MLP neurons of a small language model. Each row is named by its layer, matrix (up: input weights) and neuron, and shows model dimensions 400-591. Each number is 128 + 24 x the weight over its row's rms, rounded and kept within 0 to 255. Numbers have three digits each.
Before each neuron's rows, "fires on" lists the tokens most often at its 100 highest values on Wikipedia text that the model never trained on. A number after a token or word is its count.

fires on: "," 25, " where" 19, " with" 7, " which" 5, "." 4
L3.up358:175153147140089059110095111120097096141127151131113150154124134120091105124081139157096125143164165140095132186155123139117156108128156083147152126158113106136117127120178106160127084152102148145129078126131140128142175153144091100149090171133122133122106122142132152128122108082123203139135129143116132139118186155133096125150157138141168085141155136110086134111078100119101161178158119122152106134130141110112137128083115176142094150092127094138131162156141135133095135145141159159127083097105130159103127129129117111164096119144123116159187119117148146123120075136168123081

fires on: " |" 46, " " 17, " |\n" 8, "0" 5, ";" 4
L3.up1824:109155140084153139155172115113088140145133079144130109114177144132144115140178137117138114156137109173109126131159142095103148143162102131095119115085147122112135162141097143125110143115132107126150183110151104127166124149113120127128151145132143131154103117139123147135108147116123127112061151118135145119147160141116128119152143096142090140133149154085122143115122131151174083149167140138122160141107156165136115109104074177115145093107130112130137122114148127132116148126147112123141068125122163117096129096078152116102142149124128134172176153091189121146097121142136115126

fires on: "." 13, "ia" 12, "ody" 9, "ella" 8, "us" 7, "is" 6
L3.up2497:108118107112129143148116085128091126140191085084106164134142143126120110154149112100105119126109084118149123090132108101132118107138110120146172102091108089110186128129092136141142128127097118109131119110138131057126143119142111131133135152148144143128137105132115121162115101116175099119102093150164071157125148086086137112132183087169127111156129159118090132073154160141094132150124119090125130124130128141139110124120109112121113132106147123153129127170091149116142155110159139082109106158116102117159125145136093074084062192128116112133115117047112140109153140093156126119

fires on: "born" 45, "." 13, " born" 7
L3.up1621:178150054147112072153138115111156111136097137124133147118126122139113103114134148129120157120140155134140129134141115070108119142141110149148095140145076130119142108150113136166121160131102125112134109079135144109098121114121111120186098156125131119141098155124147105091122120124117140123074124127133118083159113111114148104156121110098116131150108168096118111134133187088110158164102118173136144081143136140097140091119143111126090149169189149126134121142130119153138159204143135176148121156140126143079144144097133136145121125126109150122154111128135102138096129117099083143

fires on: " |" 22, " (" 19, "'s" 11, " means" 4
L3.up810:156091108079105133086096133128131107142064139167156143146130134095115082095074126134104120135079142135117138099082157128129117157147110139119116140122109136132109130119146084120138143108103107091179111142105173135093125124155095149171092151145121177139105157128142141113164148140109133163115118149145107102146093133114117129128128143127120150127119106170124133189140148097136090114109130123116126114124133118123145129167103111130118154075144147111122123135089149094158137151137119133106131161162118086124121097158135116125165111176151125145115140125104191142115135122120145123

fires on: " to" 19, " of" 14, "ant" 10, " on" 6, "b" 4, "ol" 4
L3.up2470:145139096151138139131175132168138114155087158093141159100129131118141145155119130123149109172101135119082087091108144131116081141124069152141153121131128103144135086091080114133110115152077140096129135112165139154114137154104110162126098154124126111158126123110165153135094110115095181142090096088140163129143078110100129164128147140115151106138106090104083106142123102161088148092113121126109153102116118150082141142102139139112116106130125170123080149119124150150134124115125092123093114086103127119150116124142091193100141105157132149115191139113124123136126145140121114150

fires on: " (" 17, ":" 11, " or" 10, " for" 8, "h" 7, ";" 4
L3.up206:126151142138126114138135146145108073154145149111135141082112126152099130108125141104145126122170125089129110097134150116096177085165128143132141120086111094091115157113103151121138164177164123170078101115152133155149131109102116114089172145110110114091126157138144083146122124174133168162149128149129105142144115079138113131095151182085109110116126120093155108107142130051096109096085157131086167159128168114139101126119124121136124116116138154123167176114160159124121085141141114141139133109135121130116152125192091165150097139124111142127171114143145147097128116144112128126

fires on: ":" 33, " –" 11, " by" 6, "'s" 4
L3.up1810:143141104143147099100060119089086098181132082126144134133118108075127148119107133109095132103171115116153155127106140140147143137116122141103109143139168091159093136160142091105122112065109104152119129095118137098131160160091151143092147122115107117117105088107119156122122127154128124150134105107175119149133157134140131103152128205140105104113155143148108139116158201126115095137115151146175110098155120098147151167146129124126143087108145167142164145181118112153118112146151120114123111155147163104149140130117155143187074135134122106154128140140117167106148114108150173137

fires on: "/" 25, "–" 14, "." 10, ".g" 7, " to" 7, "/B" 4
L3.up1568:152121148087152109103136128109103140162127144171110120155116098109137129138126127110131148111094090109180120104112124110135151126135078129098129140067107115151118148119114135121136115131110140142135075138137132128099142128147120175151091125132116159147146164151132142154129149150122108127112101086129108133156120173097127109140153117103140185149127143184149141114141110094086179122139111135157124131162102181125174106148130100140107123105110106174118093131130118136113115161152068129129129134141107153123166118078121138102121121120165153139118115154112153112150189107132163114

fires on: "," 29, " returned" 9, "18" 4, " return" 4, " died" 4
L3.up1242:091156152111113156086129131090116076164127133084125181113121067138080105116128179126159154113178143094130123111138165115135044146180087081126092131175114133172142135114114062162131161167125134166132111116132148138138110126194134135108103144124137137129157105110120135114100128128124097141138112096142108155110100133120090109134096118129130123134145111126184150146108099140111105104144099132107141078137142126114149105100166119140158131131132121145106136142097110115165117146124136122127161138142105130115123131110117124128097150143095121148108092126098110104115166145135126135

fires on: " |" 47, "res" 9, " or" 7, "urs" 4, ";" 4
L3.up1631:140105127158181123145135155067134102148166072149121143081110136164130139170145124093119131134133088125137122081153152164115142169154095153163132154118111124147145144127136125163127163124127111123128172115159154119195105154119102093147151144133088154150118056077155119152118099115130129123110156121110139166124114115128106145166132142133097127135140108120170137145125154082102084132177086108120140143112149133087128130132141111071184139124143111091096128126081153147128114136109145154123138155127076097134178099141097110113133141139152105108131139095127139108147097104104136097

fires on: " |" 47, "." 18, "," 6, "\"" 5, " first" 4
L3.up2284:126101151163073102102128129122105127196113109143101174148116142175127155110096119128125160139085098157092145099073137103124110137104133136118138156097114144131093164135112134143129098127069089169141139116160139119142164121130078152147137100138106136109115090147103105131133123134124132143121158112078134122106146159104106141118123125099123186127146103095149151170139105125158136135140164138178116120156137116137140131125142146176127156148113158133087121078171080119084108097118128107117114138138106138143129139106144092097089099130155093100151114135120126115098157137118151165

fires on: " and" 35, "n" 11, "el" 6, "," 6
L3.up1032:102156156108151140155127102080128133129078101095155123111093156156116143102121113146092144131149114127134101120101098093139092147088121117162095109131114094150106124126104096147132116135113172132105134147095089116124147096119154104120118124180118138153131109170135146114121160133147125104146090110127102175128101135114158137160120145088143086112161143092137160173135161146131160131182087149131131083128108149142143145126118154162101143089111136141127130127170137103123083136122126121132137108134120075130111138108126134146106161125120130117151132149135140104105148127122146162

fires on: "." 46, " to" 6, "," 5
L3.up871:106156150127128167136122113152151096171082145114118154161078122141136101109087146188157145126115157158148140113088118136160151117145144121152197107097109145133161115114177128122100162156089101170151120112134104153116113131118128113188082123112146152121150115161169151141127078126134108133097152112107108158136115127101115113087152128140125105125124144113176115164129141117113091135136143152131106128189122149135109146122123094105130110103111122140155138135121150135123138132102124085129114090083162136132153113093155100159130098133140141127101137130119147133071131175151155133

fires on: ".\n\n" 32, "." 28, "\n" 14, ".\n" 4, "\n\n" 4
L3.up2463:102123101134142101135137155119125102173147083110092159106141160097087131159127119118121084111127146177131118093144127133135123130173151160145161140085190133136124130140084111106134142159084093116106139132106158147115123114154170113144111075147117143170099130133096113106098070139126106124130104145126139124146139139119139101096108143130110141171108114131143118099095136115116081115118125142154127111131094144133103124138132116159157146145148139121109151152140090122133121133123127119129104092126112096126111100089091102132101103102135153171139187118171106158120126149094145115

fires on: ":" 20, "\n\n" 20, " |" 18, ".\n\n" 10, " -" 6
L3.up2378:135128119091132148088101119105088139146113116123125148113120099111117152133147081113105127158123111133153154116110148110105125104117095127117147129124141112107153127102129111130089081153110157138141118125146115123154105095118166163128127115120133120166130105113136134105145151125109125131121147152130123124160055120150117113125124080142100104131071126080118136115124160124092119096095132135142115180123112088124141117120129145121110124111126148160111134142124137164127181094137136064060107123133134138117160145115131101117177150149097117123132148122135136108092113187135122144

fires on: "ie" 22, "y" 8, "ey" 7, "in" 5, "ory" 5, " inside" 4
L3.up2328:194134104140157125137157158124125136124131065145134172137162143142140128143128150147175133145124118152121128172114104151091155100114112177155071099168142118134084077111081090061098118112150131122116105148130125139132147151124127104145126139151165079113161158120105106098145106120132156143163122164123126148166137135117148130153160132094112146119164116153127115123131132085142147140098108144109135157128132089150144140111125130150150110139119089094097152076103155100167166167121145159128129146112128123129090107097123063124118105138120124135126092161124146139170131135141140133

fires on: " May" 30, ":" 12, "May" 8
L3.up384:104119169093150131151131132127157104128087134097113134139132143128161125146125146166141116125143170115174158159103126125108129101137101126130128141102128097136132105126124100155128159131119129136151117184127121122151121132171132125122142153118116132151158115134137144140120168112096110133150151178197155158119120096113098119147171131124122090095150128152130147086142147152122115140137129147127144160131124139100133134127165107095145151106098148184171124122172122128097111110114097128109144087137123088095111119139137104150113130132148086143155167105134125105143089158119128168

fires on: " |" 34, ":" 20, "." 17
L3.up1857:155134103136119116151123121168130115124104141111145088148169144140105123070131145155122142133121173088142107102141110105108096110149141105145129130134144129103145125134106114132111142098139096123119141135114153141124117136123106111102128079094122148135165112122132115114163072152137108141143154163136154118124141138093127136151098122170122112116116169149135104112111179118094138125125080122107110152113124167170130112151144106187110132120068131174201116120092079180178167118116123095128120162082111112102109153142122107122107104184158105132135083107129154142084124102158112138

fires on: " The" 32, ":" 26, "," 4
L3.up7:113050118135129128109112140118180114144088088125135143165119106101134122152081124115112149117123104137122148101142153102093120077130125123124108063160107111134134132187100093144125068128151112127144116160094136125118136156124160139116132157137075094088148117123093115120171122160090159111119173177149131163113148104147078129141141118129127076129156117158152142132085137101152116126108120121169085136090130145105120130114111164124131141111108129099115149157188131128127134104108144091120104092131140112123147152109138169128109156124118138137120117125132119132112096124140146092

fires on: "," 80, " later" 6
L3.up2146:121169142120155110093124115141114133146172125113136107114108087098128123128103126137146127169119145125132148105106150107160113127115115133131115073109130096177139094082145101173119142109139136147155071117178117115155181156100127108146107119118089091141114136066125120139122120118141124168108091093122123144118119125108084155124132121174147151152144107099093118143115130162132137112140127144121115136145155133107082112085096112102129124143116139132160104091123124121136103102116152134166112120104127151098094062121153147142094123144107126142084113101133138106107117146147096167

fires on: " and" 47, " or" 12, " such" 9, "," 6, "od" 4
L3.up2425:080119145140154163120140109147146133142153148136168071094107102139117130127163129075150127111085113189124108103140122163118080128119137148088120133104115170167085134117125116146097149166142171146107152154153113103111105131165096184142153108123097142080100104158148131148134147117122154147108119139133100130106117120106083116160066140133143140092089174085169123112149123141121103103173111135144141169129135150119135151141119088099106131154112132111108136140132069125150140107127122144104161135115112146097084134164124153143122084140160143173085110197130129187129148106060154158

fires on: "." 59, "boy" 6
L3.up1999:160094109116077121151123152121100125107115124116111109170068120127127109157144143097137095135102142160104156148121124123140126135065120107128121094123115117097150086106119134154174155173122136104123181122181100111119145135146116137163164121105133079117143106122161143124121126183140134132154148128136128151134120118083152145132099114146121140133113121125101169097146085119112133133112141106125141105098108141155130145160108143145150120115107135128110101194151123131086144121189176121099127125136123126145162120137134151086111148132099120137134130154105110117113141109154121110

fires on: ".\n\n" 35, "," 16, " which" 8
L3.up1194:155134139101098110110146186111117118098116144090150145157094104088114130156138096115129112151093140130175173119093151112130123121085173121163095104115142136149142117134130109143107131088122141162125041127140091116148159137134122109131120110139145073150136114155133149098116128090110099160145119113100152116153142075120092167079120111121155128115154144092127158145140112168174107114107117144106130112122115135152091102111119159097135137122096165131142147105137149124101126169092154126133075117113111129119137156165136115132089155136112138132112116113128137121125080149106142165

fires on: "." 16, "X" 14, "o" 11, "D" 6, "ega" 5
L3.up666:091118111138154132148145133162100131122108143132119143110095132122124144130137167114077105092120101153145171135084122133139152134142122137154111120152107159127154148162102126111169159127120139160141133099116122155149160099109120131132178152128180131153134132129181150111114144146058134120166135168112076143135111159124107100131167153141151114144140100137105151150090103148150167089140109132166117093138150165144149112119120141120137096119096132128147113162150103144109157187161146074112127108107126116093129137101119134122128126160094123153153096106108096150160140120106093134

fires on: "0" 28, " such" 11, " and" 9, "1" 9
L3.up1895:122083138113130159119083132156134060103120146138153076103120132107144142167124109118178095123099159129122091105117089121120137107136137100113113113116147118119087131111140142092089127151127127078097167150107145112089169140089153125128134112114067136105153162152106135112120170116104147111121125106144099151103121113144136115089136172131114099063137117132137116151123101131116129123106130130130118091126135090129127137133095163134118135111097111103130141116100193136098124079123130115099130149109162147115092118101120133081152118154106139149139112122128106120132118130092133157

fires on: ")" 73, "X" 9
L3.up722:088122116091138102148181088157111169173156071136127092127152151158114121133108122122127119113113134082112154146147162131107146144132089131135115129137152175115122104135170103151138069124117166151121129108147126131134139091116132100161123134156102156102111125128091181125148125155093152126147121115146127120128083135145088102085162112100047123134126152093146123165124102109159144132148139113151147137103149149134158152135141098129145107130119079126152102125141087111112112113202135139118141078160087114140095116100140086143149126105125136162128124097120112086102137109094110138

fires on: " and" 38, "," 10, " or" 8, "==\n" 6, "'s" 4
L3.up396:109125147132088145118141161114100142093109149143145128118124093133133106128119108147080088100112115102096131145121137136104096118135128156153123135135069126103161147102147126138143114135110139132092107170156114098103109149151150161118148127128128158103177133124102121184070101129144125116163110134135080151148123115167073110140100100156111145069153118132163112160127140116156151143130130106185124162155187128152178131059118125114166113086120122106139120111095124092124122156098139152147169160126082171133081136158103063134120148138123144148186125096097117097138094135108159156

fires on: " |" 45, "SA" 6, "ED" 6, " " 5, "Y" 4
L3.up371:125155123145138136135146174163113144190117075070105129094116095068125106150143167111087130123136137152118121128164134151155084132202107132137117110120125132129110106121130122122099102172099158145149086120128145103119085139155099126151125162086136164159148109136150163132134138129140157115090173118144092119093092146116115134138089182079124119121108107114126097095128134065116110125130093103134112138133116116153146099120161135147181182157151112149121135126103133103146131112157124103117127144127110114112126121112072136103103155119074121113067171102145151140160107111127149124

fires on: " |" 30, "00" 9, "30" 7, "á" 7, "ed" 6
L3.up221:148131131098127114141141145162154120166113151157099108176132104218119121107122148147169142080132139076137152144117104112140140114120131165120136132119081078143145111138089122107112167120094170114171142156061095124128120101155134131114126106098137127134110104161130131129149135180106114134139109093143184110088134122179125151168134160127121137078124145146133117114125131191133098118158103174197144101148127089146125117105145103171082135079108129132159093123094097167119107141159129147134092188141099121122086108154129147125146176133159152128143128139088141113097110134170122132

fires on: " |" 39, " (" 11, "\"" 10, "," 7, "0" 4, ";" 4
L3.up1377:099115152136113137134126169151123124101099154160143122135129115087150135121113152149145114109108135128174132143125113130156102093159131117143120147121134145125122147150138092118121124122103128150120144132166148165101137129153173140129113128124086160068106122080153119140130114092109114112123140132076140141148085129143156152113162151109141141157142129156148132167122154126127148126169163154169107161111195133109171150134169076123156124098144110109112186169121124131148077136096132105140117123129120101150108125145133129161159137170154106134104153152128150157126144128149148095

fires on: "–" 30, " and" 11, "irl" 5, "he" 4, "/" 4, " of" 4
L3.up2076:152145149114154158144091104139132087161131184137090094107190117133131159123075111111124068110129114146114119153123156123128135104148142117125134164138107129128099137108089124136108116145145156161157140111150131147136123111099163163153112158192100145120144099148133118148124125117137129138099104125102147151160114079129117135129107135166121119127095173138162125123073126135126127086120129105134139093118139189142146107127152104156121156118057138107116131085092112158122148128145149153168133169120124179128138125097143160115124149106119163134143137143108162092110133156127128144

fires on: " than" 16, " the" 14, " along" 11, " as" 9, " by" 7, "ow" 4
L3.up942:152132085102147168146116152128124119144154112121166127123131113131098084148130116158107134109168160122132117133118161111142104109115079150139150114152141123104183136157167088150167104116136121134175133158175109166122115112073147124139105107153098117088114134170135157109137126156149084107134131120114125129168139135106141147129108124118206126119138120132124167156187114095151098170143111154133118109140138148168164116133120140142142141139123116121124158121142121112131142141157126156125170129161137149108144146126155142114125122144092160154112142110106157132125142042090167104

fires on: ".\n\n" 28, "." 21, "|" 20, "\n\n" 8, "\n" 4
L3.up286:155132132166117136149098119129121080127126145131145118128127127126116146125139121151127123120156114131127143131137135094149167119084124164118144141136127126140164132157155103176115110127125144118129122101097107138159135119157134108113144134117110129112139076135123127151099117136099090122128133108095173130106144128152159142191083094141087127137123167104141114098154117116150122140134131110129141137107141095120141116115130123132195107063162118180132151117146097141124105136158067099153114139110134119149149101132105118111114136169113136141152102126119130167142137139121122134

fires on: " |" 23, "," 21, " km" 4, "a" 4
L3.up654:095081097134121087128124131151112141157089106075129138117135091142107091134097135156166093170127114135109156133090162119102135130153149108146090137135154090154132150173153147095095109134152153148123143084133131130125101059160078103135119119092144140091146114144133094126203162129129120127122139109141122138114107146115110101132136103083121143103133186133159078138139115108160132132121119130114137112154140173129125151180136123154131164150169083093124122134154156121103173100173160102127102129137102158103150138166127152137093093142139161133158137086144133150135089076130136129

fires on: " |" 32, ")" 7, ":" 5, "ad" 5, " =" 5, "ism" 4
L3.up282:086155161074167111135103152127141134151116079128120103087125140118148108109133163152117117112128135117148146152126114178131107109165075140109128159165127144121116087154143113115131112134153140138161086135115103168118090121116114085148142141136125103112108124162140135116144168120132120108130157174106162091137102114174092188137143161097102118109092136139136101125154156119121144131150134127164131143095140152140162148090140079145122110111112145147112135130142139140169092121115163106147157105114100147145147165123080093119150133134119169119070136155126130122127141109083112102

fires on: "." 39, "i" 5, "on" 4, "unk" 4
L3.up1485:108143103119126177131094158157133126122145135102134148149114136146151140152089107153130122111120167113159130136116137117118154149105104116115090145149144130132168118113095145092100113110089128144145123147145135151118136158145153120135108116145123149154124088193192132158124141088130133133115091153116136125148092139129107116137145138137150133123065137109107123172171158119155121114135130133162097100160124118105145156128149117192107136119120125132117123121151089116165133133106137101152122088114120101082168156103123142141104116170129080131156111116113156087134158102122185097

fires on: ";" 25, " and" 19, " |" 13, "," 13, "0" 6
L3.up1957:128141120111101109119119097118127094115117090137173118135124095111091117112143125128088144120124150143123147158152149111078146122120169117178142118138102121135069131110147113178128128144059090129102088148085097137105118153148146121082120145117093153120112147138129157145142142123168155096128099138123095104145130102148132099121106141065133181101144124081139090127143153117123080149106103138143074131087123132141147121147122132138137135112113132125134138159145052085104077135141116128133134140129141104146136125091146113131089143115127108145138161132136098094111103165132113113

fires on: "." 62, " |" 8, "at" 5
L3.up819:134091120113110153148122096125129149173112129166124147112109140159137122116115104135123114082135076120137085120127128131123117134109113119134116102155131109156157142142137090140119145144114108176094135186171133119107156167132144124109128142103100108099149081143083174170135148137121126105141151141155130133142129166163129116115103155068114095108097101151132140098118119128141127112157123105117106129157144157086131139128110155137095133127116123144110104123152173175157076132158110176182140114115156074127071102171141120058118153150146146148106108141107199148142110126136135090

fires on: ":" 99
L3.up1058:139066143086141135119103124132102141130132136083136147122131124120112105144131129112142151112149144090118137136140100138112157114117113119093140074155125130134124120097108152116145117141162128104123134120143146137142126142083146091068131104161060145142081163147121162132122114171130134120184118165114162141167121151134107094147170110098139150130123121112146122120153150083128085122121112126138138138103144136134134130124118129127159127117124115131086128138125200116072150085081089114150106138136134119088116153110095119131145130137125142139125181137126154102069147177150093148

fires on: "'s" 52, "s" 10, "a" 7, "'" 4
L3.up250:097137111141098072057110160133114131097113110161143158156127109116142136132188140127141103103102132139130134133173167135128137101161134126091121167144155116155137117099106170095098097117140152088146165160134088120130123160127130091080135118113182130111173093173138118107100122152134169139139120139169126153078097123116170141126125150119106121114157110105116168106127118122112126148083093133153154135152125154155126154109125157114120120152101144153110143073177174156105107155141133085083131137098120158172092151118118132086091155070092115122122112121156102142117095085155183141

fires on: ":" 23, "." 18, "fl" 6, "ir" 4
L3.up423:159115131092166121095124144170117114119169136128152149152141144151123191138176154138158154144157128123091113135115094151101168151105144106111101147156172120129103177121112100141094122109095125100094119106115128103154179104130148117162131140125125111172141162186149102143069150145153090120128153093144156150147149141111083149150097128087149169135121122144132149111091173098138112124109106150159151118097120151153180130143166087137193165161092142119158156144129127121082126123157127127098127135104134126202104149080093126107162116105090130094128129156100186098095154150101107137

fires on: " The" 62, "." 5, " Art" 4, " A" 4
L3.up1473:154111079105173132159138163147126136111139098157129086158125167123152114124148147115078109087127153174116112174164177118127141117150100154134110105114086136149094112143132150142130095077132117148138141147099125120119177171116080125108152157097145115115111124102134165118129134101138143141124163135164112132111180153095140092142103143169147161128188099179109118094138140116164156099133106101100139130097130155098146083151109125127110132138139107119124153085156182132147122123148111159135105145154143125089118114125150154144111133123111118122125129121115142105098134141137139137

fires on: " for" 17, "er" 10, " to" 8, "or" 7, "ed" 6, "be" 5
L3.up1985:102138076118107157147112129132112165143126122144129110138100114139126116147161126106157113161108122131129117109114128095125084117101145156146084124148085142145161117149131110108129142121099173094120094115110127155104107125089156139165149124130103108134096140149118147137154115117120109147099072135161142142118145136132130128110087130126128132087138111122169123166164125113129098134165150111127138148145131133103113133145144140135176153146133146127115143090099103136172183140120158156128102120109135111125144097144111161104141131106117126161108165146096132128142128112174138138

fires on: ".\n\n" 48, "|" 18, " of" 10, "." 10
L3.up2521:165116120136152121174126120156098117145088144189099118124114121149113120131121131100116128155124117124115111121119133141107113108137115108123117136116154117096111145094159131144107084143137142106146062147118147141153121082167137094114166137109126142146173104101117099110118115099156128147152097143096127162135110126060139148110122176124138115103142122128158102096090144120093096124157136086140158130154108123121125124131126119117128151097107130143158132175060108123083081079111109126152125108094113130141098161135115091122120127135095120121152187127102101110091124171054140123

fires on: "," 22, "1" 20, " of" 14, " " 11
L3.up1001:136096129150152136155124177133174100135175136114166160115128122113141152100126146130098100126124162118140119178117126107099120105148131111153125100181108127142124147130175106163110150122153131104091105200104118114129095173147138098158148161117165116149135103114101107137132102112118157106111115139167111144142113115109095166132124144139135146144106173151144124154121086138096090095122143116141140106139127149105144172146135185105122116125105096114136162109144077164180119105125140159111144141123151128145066148158126155139120120133184129190141146128135168118132088092128118144

fires on: "," 24, " and" 10, "0" 9, ")" 7, "Personal" 5, "em" 5
L3.up1179:176132162131099141117106141125142108128129145143170117122101119101114107185151101097181161124138127105122143086131088124156154097112135135142119129146084150116127118134162111095103159126075157162144166161100086144171097095162125120128134115124136142104111129106150135101148124106121131075136112154157092159095108124152089081167125110148089108155124138101141095128111132133113152083104120101123160091173129143139108167105110125086150115121103153112133116109112076118144126098141090148178142102128117114124081090166135126129160114133153092167142140132128086108096101119147098149

fires on: "." 48, " " 11, "-" 5, "00" 4
L3.up1841:133108148123058160128119137105116096155140161144147167146113143135158126139113175146105116131145122101151106143098132099096131119174105108124142158108124147129115121120144107144157112136100128110128111177178095114152103116155124142106119103098127113161130119137125106095141109117107074140103128128101128109154145125143153100156096124119136142117143163152145106126145129154094139128128150115099170166096146136144119133154114140163145177123138089099115190174150114107139131135139138131130080153113146150108142144146144137078124139098125103132153074089105145136119158154150119128

fires on: " |" 52, " as" 4
L3.up1482:194120092140162151150099111144123132151140169103148095133104111133137119118137130141126155115071157097139106099119120151133148131161137162121098031109099153057129147144112089188111118111138156131130158148111124129104157127136120135110109156110114146122117127107114119146163129162132124137157095097121123133158125109111136119113066132134133158130107149148135107115144134129153151087115121112128155100125114144135116157136099126082131114061115139173121139148168149174137157162105129136136157140148139125092139095145113135137179126125150143156102070117136131120113095108139115111

fires on: " as" 23, " by" 17, " with" 16, " called" 6, " and" 4, " of" 4
L3.up2180:137153088121158137199149101096109146159159141108130135121135111143121124154137100138144112093118169117096165116141135114184121121131098109079153117113148119122125164123109102143101140136121118167128163125107165141107166129147166105117157148128141115095141118144129135117121131159061094111140054141100112143111108129139148133093145092131139118133117103152159139099114134148132094146147121167116154097113163134165141081115131119102087145137136159128091131183169140119111086112128104118117150072160111138131118082111122112098139114110130105109135141163098119136093124112105129101

fires on: " of" 36, " and" 21, " from" 8
L3.up1820:120115112155095140114135136114132115120140081120139165132127122139126141108124116140142113142115122102109123094128146122082141124166128148166150119155112179111149121069116138110120141166113080084123138132121105113091134111113102124105128077096124113131121168112145121118140135156172118140127083154116114131174146076131156116071126146131130087113125130120153100132064176111142110113150125083086143136113186092119128143161144087161112125142113124122118126147129106138177107124121141160105130071099135138116106119131105123110122169131191117145155113088100129153102139163105098131

fires on: " |" 25, "b" 7, "3" 6, "0" 6, "4" 5, "o" 5
L3.up2483:152127100139135118128136131128113138209134098086110144161120083094127124120126129146115131112117103165115144115152105173117133091135113150100090114131136181113094165134121132102061098157129139107123146126160129120114150149171105096135116114143177170085113120122128131130107137133122103115135173093128116103120181140148113125150173092142145176109144121096118088112117129119149110139122161128133135114120098106129092130152165139162138187134119139158109173125124101122101152128143068141111134134120131128123137163114154159148102151152090139123132144126121170120130122151136137131

fires on: "," 40, ";" 16, " and" 8, " China" 7, " |\n" 4
L3.up1470:132115133149102146098103132147145101127108127105168106100108130139121145105139142133119110132132079109150116114082114104103129105137108158103121109108157132163115121131081087148145126140135114162111158158109086109132087134092130108143104148122142154106128133130126167153111186170139122116156106125151096155096083134149159136131123103130152130108115098142128116151110146129138174149115080135105090154117148114149162080158148121082104133085125105119127172127115138118156103150099095130151088108117089091181152113173090105212150120117133143143154146115112152146130122094086128108

fires on: "al" 15, "'" 12, ")" 10, "s" 9, "ian" 8, "ment" 7
L3.up845:093127137132122102072078121129120100132123097111119149093094135178190183112148084135085092154100134121158108107140152119119127124149099119117143135130102069168118164133131088138129136156152113158161154154106125174091104115125131089105138076120113118082120135112137131126174144107110102123153130099153144142085146119073100140129146122175128097117113136149111143078130132146139126146103120093106126097090158114116111136111156115156135107123129160112107108126123122126116096153120131133127150133129116161174139084120142112143102097126140124103112111164166157103105131111100124132

fires on: " and" 32, " of" 27, " de" 7
L3.up547:140117092081138094109156073123156125140126112131107110101134120139119105166131150121154124092143130059148126102130119111148106170125124101112134095138094103086117140144040145103125116095089133111112125172144159128130081136141142150090116144112078150157117118143114172134130147151138122113140123129158104137104116149147158123127107107128136121140150160112129164124138117151131128126144100145137137091164123134140169115106126110150148144126154089132147128133119116096092083123123095191145138084118100115138126160144126156129100092143155142112103148093099115123133045125107133129

fires on: " in" 22, "\"" 15, " to" 12, "'" 11, " for" 4
L3.up1862:115122094121140110138098128110136122139136111122153114123128147101132095130120153138173131143168142100132109101113138115116140120092137156113036132181135115122132106111137126153135119126086147088189112147133142178139132121106108080129139155145122128095092111138130134141104149185099166108092153108113156101144115105146132203143119162127118092105175129087146112122157138102169117141155114134129154132091121133150139137135163096111126170141052153088118120155111082115112166124119142154118125116116126126146134139117102126128120132143133111138120123080146139149110119101099130111

fires on: "." 38, " " 11, " NP" 9, "-" 8, " |\n" 5, "|---|---|---|---|---|---|\n" 4
L3.up1555:104116107106118114151152150126111076112110112107138134135087165135096144102115129125125102145150086122109098091046117153096118103137097135125081163097129092127146125126155130164122109148125117111171126128146116122170139176149130088127149083207144089138107144160134166138135119140093117130116104126136145166160159108118131133115117093135146089152121148097144180163144171130125152147137130125123135102127103114136127100116135082129124137125137116129160091097167103115135095129115130133113162151103145107125191116118138172082154119134133074122117121140132160083141125159146083135

fires on: " of" 37, " for" 14, " in" 9, "-" 7, "ç" 5
L3.up713:131096126168099170161126136143128140135127087120142147134098147089128095153185126111138092130154125141104143133076155115150124119140109104082093125157112093166142189101135135101153168158142157148138111111107125123084133127143121154139113114099116135124124111140096100117138110134186107109140140158157116118087105129124122165078119108095119084110154096147125117110133120098129117166139135096119113160119156135124146104158136150124144128142106099126098080142101065110117118092113146136090078135159121180111111169106126147105117116120105109126083138132131111117144117120113119125

fires on: " and" 35, " " 14, " (" 13, "," 11, ")" 7, "{" 6
L3.up718:057137115133113116120122085153062139125118098125115066122094117145141150167126145148114161123110150108114113122112135114129099100076162132117083094104125149157147137126106149133127141072132120133127135111096105125093129086139118124124130108127149146112151138135097118150101114143148122158117118107129138125092072105147079090084115177162129113104147150140115117163106147104119122127165108146137099150107149134172095175128154135144114133103122134154103140112204115100113171119142159123169116119116158141138150179095144134093072130083150158134129124135122161125111154161131123147